Part of a small language model's weights.
Size: 10 layers, width 224, 7 heads of 64, vocabulary 8059, 11.2M parameters.
MLP neurons of a small language model. Each row is named by its layer, matrix (up: input weights; down: output weights) and neuron, and shows model dimensions 96-159. Each number is 50 + 10 x the weight over its row's rms, rounded and kept within 0 to 99.
After each neuron's rows, "fires after" lists the tokens most often just before its 100 highest values on Wikipedia text that the model never trained on.

L2.up874:59 36 39 46 58 47 62 50 64 56 62 54 31 65 49 28 49 38 48 44 42 56 52 54 54 53 43 55 38 69 45 60 39 55 59 38 54 48 31 65 58 50 59 42 27 35 41 44 45 48 45 62 35 52 36 54 49 72 51 57 49 48 46 45
L2.down874:72 46 49 46 65 47 36 53 42 41 51 35 64 44 60 59 55 60 45 62 50 52 37 36 72 58 47 38 73 40 64 52 47 46 53 33 51 68 51 45 48 56 57 46 51 64 51 35 57 45 43 24 45 52 58 48 54 51 55 50 80 39 52 48
fires after: ".\n\n", ").\n\n"

L6.up1075:32 46 65 63 56 44 62 40 49 48 54 42 61 46 64 45 43 58 31 52 35 56 47 48 55 44 49 51 35 35 64 38 44 45 33 54 71 52 47 33 56 50 50 68 34 33 47 22 41 77 45 56 56 55 60 50 60 52 59 31 43 44 42 41
L6.down1075:55 55 38 61 55 52 39 40 58 56 65 38 54 47 38 42 56 56 52 47 44 62 41 50 49 66 49 49 42 53 38 47 62 46 32 55 61 38 51 37 43 64 65 55 56 53 52 26 51 55 49 43 50 59 54 43 56 51 65 27 60 49 25 33
fires after: " p", " P", " Institute", " sy"

L6.up760:64 52 60 38 27 47 50 50 40 52 45 45 49 66 52 50 44 66 50 69 46 57 52 37 51 47 39 53 70 49 53 48 56 45 41 37 40 51 29 47 54 69 52 37 55 46 38 63 53 40 46 51 48 59 59 58 40 44 68 57 43 52 49 57
L6.down760:39 47 40 54 41 38 50 61 54 45 47 56 45 53 57 51 41 38 33 67 42 52 39 55 52 60 56 56 63 53 68 57 47 49 58 38 52 51 40 73 39 57 58 47 43 50 69 33 60 39 53 61 41 48 72 59 53 43 59 41 56 35 50 56
fires after: "S", " Z", "M", "T", " Y", "Z"

L6.up1138:55 57 55 30 40 36 51 60 43 58 49 42 33 38 53 49 58 48 50 45 41 36 50 48 47 50 38 38 46 59 53 56 63 41 53 52 36 29 58 58 49 37 35 48 34 67 49 39 44 47 63 39 57 48 38 62 58 39 52 41 49 42 35 49
L6.down1138:45 39 54 46 52 53 32 42 59 47 51 60 63 43 38 43 51 51 40 29 72 44 39 58 55 32 52 61 57 54 73 54 71 48 66 28 58 55 68 50 49 75 52 52 52 59 55 48 61 55 65 53 34 37 41 41 51 46 57 44 37 59 64 67
fires after: " the", " Ch", " Sh", " dis"

L2.up263:61 28 43 36 47 54 64 54 51 71 53 52 55 57 57 53 55 49 57 45 57 52 43 41 50 48 38 38 51 59 40 70 47 32 46 43 68 66 39 55 54 51 35 57 42 53 57 42 54 29 52 54 61 54 50 48 63 56 60 53 53 50 50 43
L2.down263:47 35 43 66 49 53 60 36 45 40 51 55 57 59 65 40 34 43 43 69 63 58 51 36 44 49 53 46 44 35 58 43 38 44 48 55 55 56 39 42 58 57 42 47 51 56 36 45 41 61 58 49 51 47 67 44 53 72 38 46 67 38 62 51
fires after: " ", ".\n\n"

L5.up282:55 59 52 49 53 63 30 45 59 42 36 49 46 58 34 56 45 39 48 51 40 38 53 48 48 41 59 37 56 48 46 35 48 43 40 54 60 39 37 60 51 49 40 36 50 58 45 46 47 37 54 60 55 57 52 48 59 54 55 62 36 39 45 42
L5.down282:38 47 43 51 46 49 46 55 51 33 48 43 55 58 41 52 53 35 63 59 54 74 57 58 66 51 55 44 53 29 52 40 49 49 70 40 52 60 46 47 54 53 33 35 68 41 53 46 56 46 42 35 47 30 56 64 35 44 65 54 52 52 45 55
fires after: " |", "|", " the", "==", ":"

L6.up1140:48 46 41 64 57 53 67 34 54 55 42 49 56 63 36 57 45 46 47 72 40 38 61 55 47 45 35 46 60 36 57 53 45 34 46 64 43 40 35 39 46 45 59 38 75 56 50 54 63 40 62 48 58 49 40 39 51 31 60 29 58 48 44 48
L6.down1140:75 63 67 36 53 47 73 34 63 40 64 41 54 61 56 59 51 45 62 49 57 50 57 49 40 55 36 51 43 48 45 44 39 45 51 60 65 47 41 41 60 57 50 45 49 25 53 29 45 55 45 57 42 45 56 59 39 63 50 57 56 46 68 46
fires after: "-", "\n", ";\n"

L6.up1027:41 40 67 37 71 65 55 53 42 49 60 43 42 49 53 44 47 54 52 60 55 65 49 47 54 57 53 42 44 22 31 57 25 56 66 52 52 39 52 55 47 51 47 36 39 54 46 58 44 62 46 37 41 53 54 49 43 58 59 64 50 40 42 69
L6.down1027:76 37 39 72 68 26 44 57 50 53 53 48 33 67 31 48 58 65 51 47 41 52 40 50 62 44 39 49 33 57 44 66 42 66 51 59 46 56 47 59 59 46 52 53 47 67 62 52 55 53 66 58 54 43 67 66 49 50 60 59 44 43 57 39
fires after: " ", "195"

L6.up216:55 59 43 27 45 49 54 53 60 36 54 31 45 47 46 52 63 46 51 47 32 43 57 44 58 49 58 43 36 54 57 48 49 42 45 62 55 68 48 45 64 54 25 36 59 69 69 46 48 46 55 59 59 39 43 67 47 57 62 28 56 51 50 49
L6.down216:47 47 25 43 52 54 44 45 44 51 58 55 43 46 38 48 57 49 42 52 53 40 42 60 75 45 59 39 44 48 45 56 73 64 52 72 67 70 47 55 51 56 43 49 45 53 59 33 43 53 43 39 43 48 52 46 57 36 56 47 55 49 33 36
fires after: " |", " ", " the"

L6.up846:64 65 59 42 46 42 49 71 43 55 52 52 40 67 48 59 62 51 48 63 67 49 29 69 48 59 44 50 27 34 55 83 47 38 48 45 60 36 63 41 41 63 43 53 43 48 40 48 44 45 41 36 55 58 53 77 61 54 33 39 47 67 40 40
L6.down846:28 54 54 50 63 52 43 51 55 48 38 36 49 44 64 52 52 50 46 34 46 45 43 33 36 19 62 59 47 53 47 43 56 60 53 29 58 47 49 60 58 55 50 29 67 38 49 55 43 47 58 54 34 47 39 50 67 53 38 62 43 47 67 49
fires after: " a", " the", " an", " The"

L6.up965:45 49 50 41 50 62 65 51 31 48 44 59 50 58 44 53 43 54 47 72 42 37 57 53 55 49 55 41 37 54 49 56 64 51 52 61 58 43 49 55 39 65 57 53 58 49 48 29 27 31 45 33 48 48 57 60 67 59 38 40 40 51 37 49
L6.down965:53 51 63 65 72 48 35 51 61 43 40 39 57 55 53 69 46 72 56 53 48 47 51 36 55 41 74 48 46 49 54 71 51 47 43 57 54 47 54 67 42 55 49 54 42 40 52 49 55 39 54 52 53 65 59 45 49 50 30 43 60 31 48 52
fires after: " ", ",", "″N", "9"

L6.up439:41 34 46 33 69 41 38 41 48 44 50 45 68 49 30 53 45 57 41 64 58 50 44 55 53 60 60 47 49 43 49 46 50 52 46 63 47 47 33 46 42 54 43 50 49 57 62 44 59 44 62 49 41 43 53 63 57 52 50 59 41 58 35 48
L6.down439:61 59 46 70 46 44 33 54 60 61 50 59 58 60 48 58 29 38 40 57 61 63 43 30 38 69 43 56 56 57 66 53 49 52 62 64 61 25 26 43 55 43 43 48 56 49 55 42 56 55 44 61 47 49 48 53 31 59 35 47 40 54 39 37
fires after: "199", "196", "197", "194", "193", "198"

L6.up919:43 49 51 46 50 31 60 47 48 66 47 61 56 69 50 30 46 31 42 34 48 34 45 64 31 50 46 42 51 42 45 51 74 52 41 43 31 63 62 49 36 53 52 36 57 47 64 47 55 65 54 52 44 47 57 50 39 33 51 48 42 50 52 57
L6.down919:49 47 41 45 53 57 53 52 31 47 69 44 47 38 37 47 41 54 62 63 50 41 58 42 53 49 55 42 47 46 62 38 50 55 47 41 40 58 60 44 28 58 55 62 45 41 53 45 51 40 35 52 57 42 62 40 60 60 47 53 65 53 57 51
fires after: " al", " Al", "–", "-", "9"

L6.up690:38 44 69 61 39 58 61 47 54 46 31 57 42 45 40 64 55 45 49 63 60 41 40 55 23 39 51 69 58 50 47 37 52 63 41 45 29 49 46 42 40 66 53 43 70 30 48 62 35 37 53 53 58 48 41 59 51 43 51 57 56 48 50 56
L6.down690:36 59 56 50 67 42 44 43 42 59 58 54 24 53 46 50 57 36 51 63 61 57 47 60 54 50 41 52 64 50 52 61 53 61 45 51 51 45 44 40 41 60 52 32 37 35 55 55 60 42 60 73 47 33 49 60 63 47 75 60 61 60 49 56
fires after: " R", "R", "D", "E", " E", "\n"

L6.up162:46 53 34 55 67 52 46 54 25 45 55 55 46 39 49 41 49 67 59 61 50 43 37 48 65 58 42 49 32 35 64 41 46 67 56 66 46 49 23 48 62 51 57 62 55 46 41 50 55 47 48 45 52 42 54 52 48 46 41 48 34 38 68 41
L6.down162:50 60 31 57 51 55 43 49 37 56 44 53 19 67 42 59 57 50 66 41 42 50 54 40 51 44 51 27 58 52 55 59 45 34 53 53 44 40 56 37 45 41 64 65 49 44 46 48 73 53 52 43 50 47 48 43 48 28 34 54 47 32 57 59
fires after: " to", "z", " c", " rec", " w", ","

L6.up465:61 30 56 56 50 73 59 47 52 61 29 43 54 40 62 56 65 47 54 53 52 43 40 61 41 61 51 55 37 39 49 36 50 47 49 47 36 48 56 70 45 53 60 48 70 46 41 56 59 39 54 53 54 56 30 46 55 54 65 48 68 46 43 29
L6.down465:50 59 49 48 74 39 37 47 40 57 47 44 63 47 53 55 71 23 48 47 26 50 61 64 41 57 46 47 49 51 47 51 62 54 51 45 51 49 72 68 39 50 60 41 69 39 54 48 40 45 42 55 48 50 38 69 49 60 33 50 51 52 59 58
fires after: ",", ".", "–", " there"

L6.up496:51 38 62 38 54 48 39 58 58 51 46 56 45 63 63 47 64 49 64 64 56 42 41 52 44 58 56 54 21 49 36 62 37 40 44 33 65 47 49 54 36 44 39 39 50 57 40 51 49 50 54 49 49 46 41 92 47 60 64 40 46 55 49 45
L6.down496:41 48 40 52 46 43 58 35 49 54 67 65 60 34 50 39 33 56 47 40 60 54 41 60 53 53 52 61 37 58 35 57 59 41 42 30 52 58 60 51 68 67 53 42 69 66 43 52 57 39 54 41 56 38 59 42 41 62 52 27 52 53 66 45
fires after: " No", " the", " his", ".S", " a"

L5.up532:57 61 56 37 47 40 42 70 68 63 53 50 49 57 35 40 52 43 25 60 52 45 44 33 52 73 29 39 55 37 48 62 58 49 53 56 62 48 52 71 61 36 32 46 60 51 43 57 55 51 40 54 56 47 49 73 43 61 60 32 37 61 40 55
L5.down532:48 40 36 57 43 46 56 48 52 54 52 43 53 54 31 46 14 42 50 41 47 49 55 44 50 43 57 54 59 60 50 45 31 69 52 49 50 70 44 47 49 42 52 34 56 43 59 32 58 33 56 47 36 48 73 44 42 48 40 65 49 38 58 55
fires after: " a", " the", " ", " The", " f"

L6.up366:50 54 28 48 66 50 57 45 61 72 73 52 52 50 39 33 62 37 49 40 66 55 51 45 54 36 61 41 48 41 46 37 64 55 51 58 63 36 44 38 71 64 37 39 65 47 41 59 55 50 56 57 63 37 55 55 45 34 50 39 60 53 51 53
L6.down366:44 40 47 67 44 61 42 54 55 46 52 64 56 52 57 76 80 47 49 50 48 58 59 54 43 46 52 71 48 44 44 55 44 46 46 56 33 41 66 44 50 56 62 64 36 62 37 27 39 52 62 34 49 60 52 34 52 36 40 54 48 50 41 49
fires after: " |", " and"

L6.up892:38 53 62 49 52 62 54 45 48 54 51 67 53 38 55 56 51 68 49 58 51 32 59 53 50 49 57 51 57 36 56 40 46 69 52 61 42 55 60 67 53 36 40 48 65 35 36 46 27 31 45 58 45 50 25 58 53 61 57 39 60 43 43 37
L6.down892:66 46 61 52 32 31 62 47 43 48 69 45 49 41 40 62 67 44 54 45 48 36 57 47 57 51 59 40 52 47 34 44 47 62 53 52 61 42 63 48 38 55 54 44 67 50 37 66 43 34 40 45 47 73 49 54 58 37 48 42 57 48 62 46
fires after: " ", "."

L6.up627:39 51 67 63 63 55 53 57 48 17 56 67 42 56 41 42 55 61 29 51 41 44 47 57 54 47 53 43 32 50 55 67 44 51 41 57 37 38 64 56 56 63 44 40 62 55 47 47 51 52 64 48 68 30 51 45 44 60 76 55 41 61 39 37
L6.down627:39 39 30 51 52 52 36 47 54 27 38 45 49 68 46 43 58 55 61 65 64 54 49 61 62 51 39 62 47 22 53 48 52 52 47 51 54 39 44 39 46 51 53 54 58 52 67 50 51 54 36 42 61 69 69 46 49 66 52 44 38 69 44 51
fires after: " |", "-", ",", "%", "As", " "

L5.up657:62 29 59 47 68 37 36 52 53 65 53 27 51 70 40 69 44 66 53 60 65 36 46 52 46 45 50 46 32 46 37 59 54 64 52 55 56 52 56 43 44 29 32 39 44 41 51 50 58 55 41 52 40 62 39 55 37 55 48 50 52 52 49 58
L5.down657:50 26 72 44 62 37 40 52 54 45 54 49 56 34 39 39 70 35 64 52 47 59 52 51 65 48 23 58 39 46 53 42 55 56 47 62 30 50 50 59 70 33 45 76 37 61 54 57 35 48 44 62 53 65 50 59 42 45 42 29 61 31 61 42
fires after: "–", "200", "3", "4", "-", "7"

L6.up331:46 53 64 50 36 51 49 35 60 63 46 48 47 70 50 57 47 54 58 70 50 55 62 27 44 48 64 51 54 51 68 46 40 54 43 31 59 58 49 51 49 57 44 40 57 53 39 50 43 51 63 54 53 37 59 42 46 47 72 56 52 47 53 41
L6.down331:48 61 39 67 70 54 59 33 47 45 39 48 44 41 46 43 42 57 59 55 65 56 51 52 44 52 61 45 38 53 49 58 45 62 59 48 47 39 49 63 36 30 46 56 63 58 54 43 53 41 65 54 59 62 59 31 64 48 58 80 37 59 56 40
fires after: " ", " |", "V", ";"

L6.up321:49 59 62 54 65 69 64 40 39 36 54 64 52 38 47 39 58 59 47 49 32 48 75 64 47 20 40 55 59 35 45 49 55 59 47 63 52 55 76 52 48 42 72 46 69 60 45 50 36 44 55 44 51 60 36 47 39 47 46 49 47 63 40 64
L6.down321:34 34 67 38 52 53 37 50 34 61 37 53 44 66 36 56 51 54 58 43 34 47 52 45 49 33 66 49 41 51 62 55 44 75 50 62 41 30 51 42 36 51 54 48 26 42 50 42 48 29 53 41 54 63 52 61 51 43 49 48 43 57 54 40
fires after: ".", " H", " M", "-", " |", " J"

L5.up992:36 62 62 47 56 49 51 57 57 43 55 26 64 49 59 43 59 62 58 61 36 51 59 36 66 46 37 75 60 26 61 40 51 44 41 57 53 32 36 43 56 52 43 43 66 56 62 54 50 55 34 46 39 47 53 25 61 45 54 54 49 41 34 64
L5.down992:64 34 59 58 48 36 48 41 45 56 54 52 44 59 63 44 44 48 55 31 55 45 48 65 64 46 46 59 48 50 39 58 41 49 66 61 58 47 41 38 49 40 41 46 39 41 49 48 64 42 64 51 39 65 62 66 57 42 61 45 60 40 39 51
fires after: "202", "198", " St"

L2.up694:52 33 51 56 47 45 45 65 50 49 47 48 56 54 39 52 64 49 62 45 53 70 42 40 28 43 36 47 38 67 65 36 42 53 44 53 42 40 42 50 43 35 46 51 46 36 55 57 42 50 65 48 56 52 51 37 46 44 48 47 45 33 33 45
L2.down694:47 68 65 46 46 43 46 79 53 56 48 54 56 47 41 60 42 51 47 36 29 44 58 45 55 38 38 50 68 53 71 55 61 42 65 60 65 60 50 42 52 68 44 51 76 19 46 37 51 44 53 44 49 47 51 32 48 64 62 65 39 65 53 35
fires after: " his", " the", " her", " was", "'s"

L2.up152:75 42 60 51 50 64 43 46 58 71 42 60 51 63 45 56 67 43 40 49 46 38 56 54 50 54 34 42 35 39 59 56 43 56 51 42 38 58 44 64 47 53 67 53 37 51 40 45 44 67 68 67 65 51 61 75 50 51 40 66 33 51 51 53
L2.down152:61 46 51 46 35 59 52 37 51 48 35 53 68 40 43 55 42 27 55 42 59 42 54 36 57 44 56 33 47 43 59 58 69 58 43 62 28 60 43 39 52 55 58 36 34 45 44 42 47 65 48 41 58 77 64 48 39 42 51 54 61 61 45 57
fires after: ",", " /", ";", " |", " was", " and"

L6.up1016:45 41 34 51 47 53 73 38 45 48 36 44 68 47 45 52 61 38 28 77 55 41 66 47 47 59 34 61 79 33 46 56 46 55 68 51 61 66 44 50 54 59 59 48 51 55 50 49 59 41 54 60 56 45 44 50 47 44 64 47 58 63 53 39
L6.down1016:64 28 71 53 42 62 43 39 74 55 51 43 54 50 57 70 42 69 48 64 42 42 46 57 40 47 51 65 46 49 54 67 39 32 58 36 53 50 51 40 63 52 74 35 55 50 47 58 59 44 47 43 55 50 54 34 38 57 61 62 51 37 56 57
fires after: " ", " by", " a", " ("

L5.up1030:31 72 59 40 59 56 45 44 58 50 58 66 56 37 71 41 58 61 45 52 47 34 42 45 71 58 53 36 59 56 37 42 45 49 38 57 40 40 65 46 49 48 54 38 47 53 60 32 50 48 32 61 64 46 46 45 32 38 58 47 47 49 37 51
L5.down1030:57 52 40 50 34 54 47 44 31 30 42 60 50 55 56 45 50 59 48 48 46 57 42 48 58 54 55 39 31 48 56 43 63 53 54 50 75 64 54 51 48 48 75 45 55 65 64 65 68 53 30 45 52 45 51 57 45 53 53 50 35 45 45 42
fires after: " P", " V", " the", " p", " T", " C"

L6.up881:50 50 42 39 53 50 52 57 43 45 58 48 37 55 55 56 45 56 52 35 50 68 42 53 53 48 54 67 32 51 48 63 57 43 36 32 69 41 58 56 31 48 55 43 70 62 42 65 48 41 45 58 64 55 45 65 49 64 58 46 69 37 42 55
L6.down881:58 60 43 41 54 43 49 45 59 46 41 52 56 49 52 51 45 51 47 29 56 58 31 53 56 47 50 52 51 43 49 64 50 59 47 54 32 35 86 52 59 58 54 49 49 57 54 51 44 42 44 49 68 57 41 47 54 41 48 59 39 60 53 42
fires after: " a", " an", " the"

L2.up78:49 56 62 60 46 39 41 48 53 47 40 40 50 58 39 55 64 55 62 78 35 35 47 30 40 53 45 43 33 32 50 62 46 48 32 44 35 40 54 59 57 43 45 56 64 62 60 32 36 50 49 62 45 41 51 52 47 41 66 75 62 25 47 52
L2.down78:69 53 64 62 38 53 58 28 49 45 41 56 65 46 56 48 55 59 69 40 42 45 55 60 40 57 58 48 42 39 55 62 51 48 55 53 54 38 55 37 31 61 41 57 49 31 61 46 53 46 51 55 32 40 42 37 43 53 39 54 69 44 46 49
fires after: " |", "-", ",", "|", " in", " N"

L6.up160:41 58 49 45 58 69 61 64 62 45 55 31 51 48 54 62 55 65 43 57 56 68 56 54 41 31 62 37 59 37 64 70 50 44 43 47 49 50 65 58 58 47 21 59 48 68 59 45 53 43 61 45 49 37 55 54 57 45 67 58 52 49 54 46
L6.down160:47 42 46 62 62 35 60 55 71 47 61 35 52 56 37 45 59 49 48 46 34 59 49 48 50 54 60 52 57 64 51 64 62 46 67 42 64 44 53 38 59 48 46 32 62 61 40 47 67 36 33 37 55 44 36 44 57 53 57 45 33 46 33 39
fires after: " |", ";", "il"

L6.up430:50 48 62 48 60 47 47 61 40 43 49 37 37 41 34 38 48 40 41 52 60 43 54 28 41 57 55 52 49 64 44 57 45 65 45 45 46 36 60 39 51 44 51 49 52 61 41 43 36 49 36 41 51 46 34 48 37 35 64 47 52 49 51 50
L6.down430:58 37 41 49 33 32 53 52 39 43 42 54 41 64 48 33 47 50 62 37 42 45 48 49 39 58 64 57 60 59 49 52 44 53 41 35 60 35 58 44 52 58 51 57 47 60 46 40 56 59 49 42 55 48 50 54 75 54 38 50 48 51 58 49
fires after: "\n", "|", "\n\n", ")\n\n", ")\n", " C"

L5.up1040:62 55 80 59 53 36 66 48 53 32 50 49 56 31 45 49 60 46 45 47 52 58 66 55 67 57 55 60 50 50 52 56 58 46 24 50 61 58 47 36 37 45 59 54 58 49 49 39 41 40 49 45 49 52 63 52 63 51 55 40 54 50 47 38
L5.down1040:72 58 56 41 53 42 47 47 61 62 72 51 54 61 49 52 32 57 56 56 49 46 51 42 72 47 51 50 78 60 67 59 48 64 35 36 52 46 51 43 50 61 58 46 45 65 38 61 60 47 70 53 43 52 47 47 44 42 40 29 51 55 57 63
fires after: " M", " |\n", "M", "\n", " V", " C"

L5.up726:62 30 56 48 49 59 51 39 51 52 51 46 52 61 41 51 56 46 48 58 56 55 68 48 58 57 47 53 56 51 63 50 57 69 42 48 58 52 50 47 43 64 47 58 51 47 49 58 42 55 47 54 55 41 44 61 54 43 47 30 57 59 48 33
L5.down726:58 49 52 68 64 49 42 61 45 46 51 53 59 60 45 51 53 43 50 65 54 67 44 40 63 60 64 44 56 49 45 49 34 46 52 53 34 65 42 42 56 49 33 50 44 45 58 41 36 32 53 57 72 59 61 55 51 40 45 63 49 57 33 49
fires after: ",", "202", "201", " January", " |"

L6.up259:41 40 63 45 45 47 52 46 42 77 64 58 70 52 34 42 48 44 40 50 45 52 34 54 54 45 45 49 64 40 39 60 61 57 55 55 50 58 37 42 40 42 47 46 39 55 59 56 62 53 50 60 39 48 42 48 27 51 66 36 55 53 40 60
L6.down259:53 56 68 53 41 38 55 58 55 51 40 64 54 52 39 58 55 52 52 68 44 62 52 36 50 19 55 50 54 46 63 59 64 71 52 56 60 42 41 54 22 37 52 53 38 46 46 51 39 55 58 62 58 33 51 53 48 61 40 62 28 62 58 43
fires after: " (", " ", "–", "J", "-", "M"

L6.up876:46 46 48 34 49 47 43 48 44 51 54 34 42 58 41 61 59 48 38 55 28 58 58 39 64 47 67 49 48 45 41 43 55 37 46 55 56 48 52 66 69 77 63 21 63 41 66 49 52 55 57 59 60 46 48 42 58 49 42 46 66 35 42 54
L6.down876:54 64 60 39 45 37 59 49 41 41 54 47 75 82 67 64 74 65 52 49 47 55 54 36 29 61 43 61 52 44 41 49 61 40 39 72 50 49 64 33 38 47 79 52 57 53 41 45 48 61 45 27 60 52 40 60 47 52 33 54 56 30 53 35
fires after: " ", " |", " /"

L6.up1088:50 39 62 36 57 32 52 62 49 65 67 48 55 40 35 64 59 40 35 47 42 58 41 53 54 57 62 70 40 53 38 48 57 28 43 42 45 37 61 52 54 57 51 55 62 43 50 33 22 61 42 62 70 50 52 71 56 31 61 60 60 57 61 45
L6.down1088:48 58 57 67 59 31 38 47 53 49 44 50 38 58 67 49 54 33 49 63 43 43 48 59 53 57 65 61 66 54 51 41 53 45 47 46 66 58 52 54 37 32 74 34 35 35 47 45 55 47 43 46 39 62 52 50 44 62 51 46 44 42 42 30
fires after: " M", "0", " S", " |", " P", " "

L2.up361:66 42 49 42 50 54 44 57 55 56 42 49 65 49 34 48 73 35 50 38 58 52 29 45 63 49 42 49 50 55 53 50 41 60 33 46 59 78 39 38 42 41 54 39 45 44 51 55 44 36 57 60 39 56 53 48 50 57 33 50 42 61 41 61
L2.down361:54 43 57 47 52 54 50 47 47 39 45 57 60 51 45 72 44 53 34 51 48 63 51 44 52 52 45 49 56 42 79 55 51 45 44 45 28 60 46 55 43 58 39 40 49 68 44 51 37 56 66 60 59 61 65 44 48 58 38 47 49 57 65 34
fires after: ".\n\n", " |\n"

L5.up435:67 43 63 45 32 58 52 44 40 52 52 79 64 51 52 55 49 52 43 60 65 45 66 61 53 59 24 49 37 47 57 67 55 47 45 63 33 44 39 62 58 49 58 43 38 42 43 52 19 48 36 43 40 48 39 75 58 52 55 53 49 44 48 51
L5.down435:42 53 56 60 44 40 59 60 38 47 38 44 51 38 52 51 53 52 51 48 38 38 49 46 53 57 53 51 62 42 53 60 40 53 58 57 56 43 68 45 56 31 63 43 55 32 52 48 55 47 42 77 44 62 45 55 59 58 31 42 61 57 58 42
fires after: " ", ","

L5.up1046:51 48 52 47 58 43 49 51 48 20 66 54 40 47 50 67 49 57 55 42 33 44 47 56 52 45 43 47 30 49 48 67 34 36 33 46 34 40 35 41 58 68 59 27 43 42 47 52 43 46 47 55 43 53 28 49 47 52 57 43 51 65 68 65
L5.down1046:65 50 41 47 47 52 49 41 56 41 56 58 50 40 59 38 49 46 56 61 39 61 43 58 47 51 37 48 46 65 50 46 55 30 37 48 44 53 57 51 42 52 69 40 35 59 52 40 52 65 55 49 66 48 51 47 51 46 42 29 49 52 60 47
fires after: "-", " L", ".\n\n", "|", "\n", " |"

L6.up863:45 42 59 29 67 54 64 46 43 42 44 46 71 66 52 34 43 58 45 54 49 55 48 34 52 30 68 50 38 44 45 48 63 66 64 63 35 48 53 57 47 63 58 56 60 53 43 53 25 63 40 43 47 47 60 66 41 52 48 52 44 50 40 50
L6.down863:48 58 52 59 56 70 45 29 55 40 65 67 44 55 22 48 38 42 63 62 55 49 45 30 46 28 67 64 55 36 41 59 49 47 48 44 46 46 65 48 57 46 60 51 67 45 56 30 44 34 34 46 50 59 56 53 48 42 63 60 44 61 29 46
fires after: " ", ",", "200", "199", "oc"

L5.up1141:43 45 55 34 43 43 32 57 46 43 67 67 44 54 50 43 58 53 46 58 55 57 55 49 44 63 62 55 70 35 43 52 70 34 53 60 50 37 32 47 55 47 49 53 49 58 61 60 52 58 43 42 50 49 51 60 49 43 50 28 47 43 34 44
L5.down1141:57 46 59 75 67 51 50 50 50 38 44 50 61 65 39 30 38 56 52 36 74 52 67 68 49 50 50 53 48 52 48 52 42 60 38 50 52 46 43 31 44 67 43 45 39 37 36 46 50 55 59 59 35 67 62 31 42 51 66 40 56 57 59 50
fires after: "199", " (", ",", "198", " to"

L6.up113:40 54 60 45 62 47 58 51 45 60 58 29 48 51 51 37 51 51 56 55 52 55 69 37 47 39 29 43 53 38 51 67 57 45 71 39 60 34 42 37 76 35 57 45 44 43 61 44 48 51 42 55 48 56 41 52 44 43 70 51 48 43 35 61
L6.down113:58 48 66 54 38 44 32 40 60 41 52 48 43 68 47 61 48 56 51 39 41 24 48 29 33 56 43 51 51 25 40 67 57 43 47 61 46 39 48 47 58 53 51 39 51 49 50 42 60 38 58 47 48 48 61 49 44 57 33 53 47 51 30 47
fires after: "195", "198", "202", "197", "201", "200"

L5.up707:41 51 57 49 47 66 55 56 57 63 52 55 31 70 32 51 60 34 45 59 57 56 54 56 54 63 57 38 32 31 45 37 55 63 33 66 51 49 43 45 51 59 55 52 48 45 47 67 47 54 42 48 45 38 52 57 59 45 51 55 52 48 52 53
L5.down707:45 50 40 38 46 61 39 57 77 39 51 39 37 47 59 58 61 35 62 52 53 66 40 58 54 54 36 37 44 66 74 42 52 60 53 39 52 47 68 42 49 24 45 50 54 42 39 48 48 51 41 69 45 49 43 35 35 55 42 45 44 56 51 41
fires after: " is", " was", " ", " on", " are"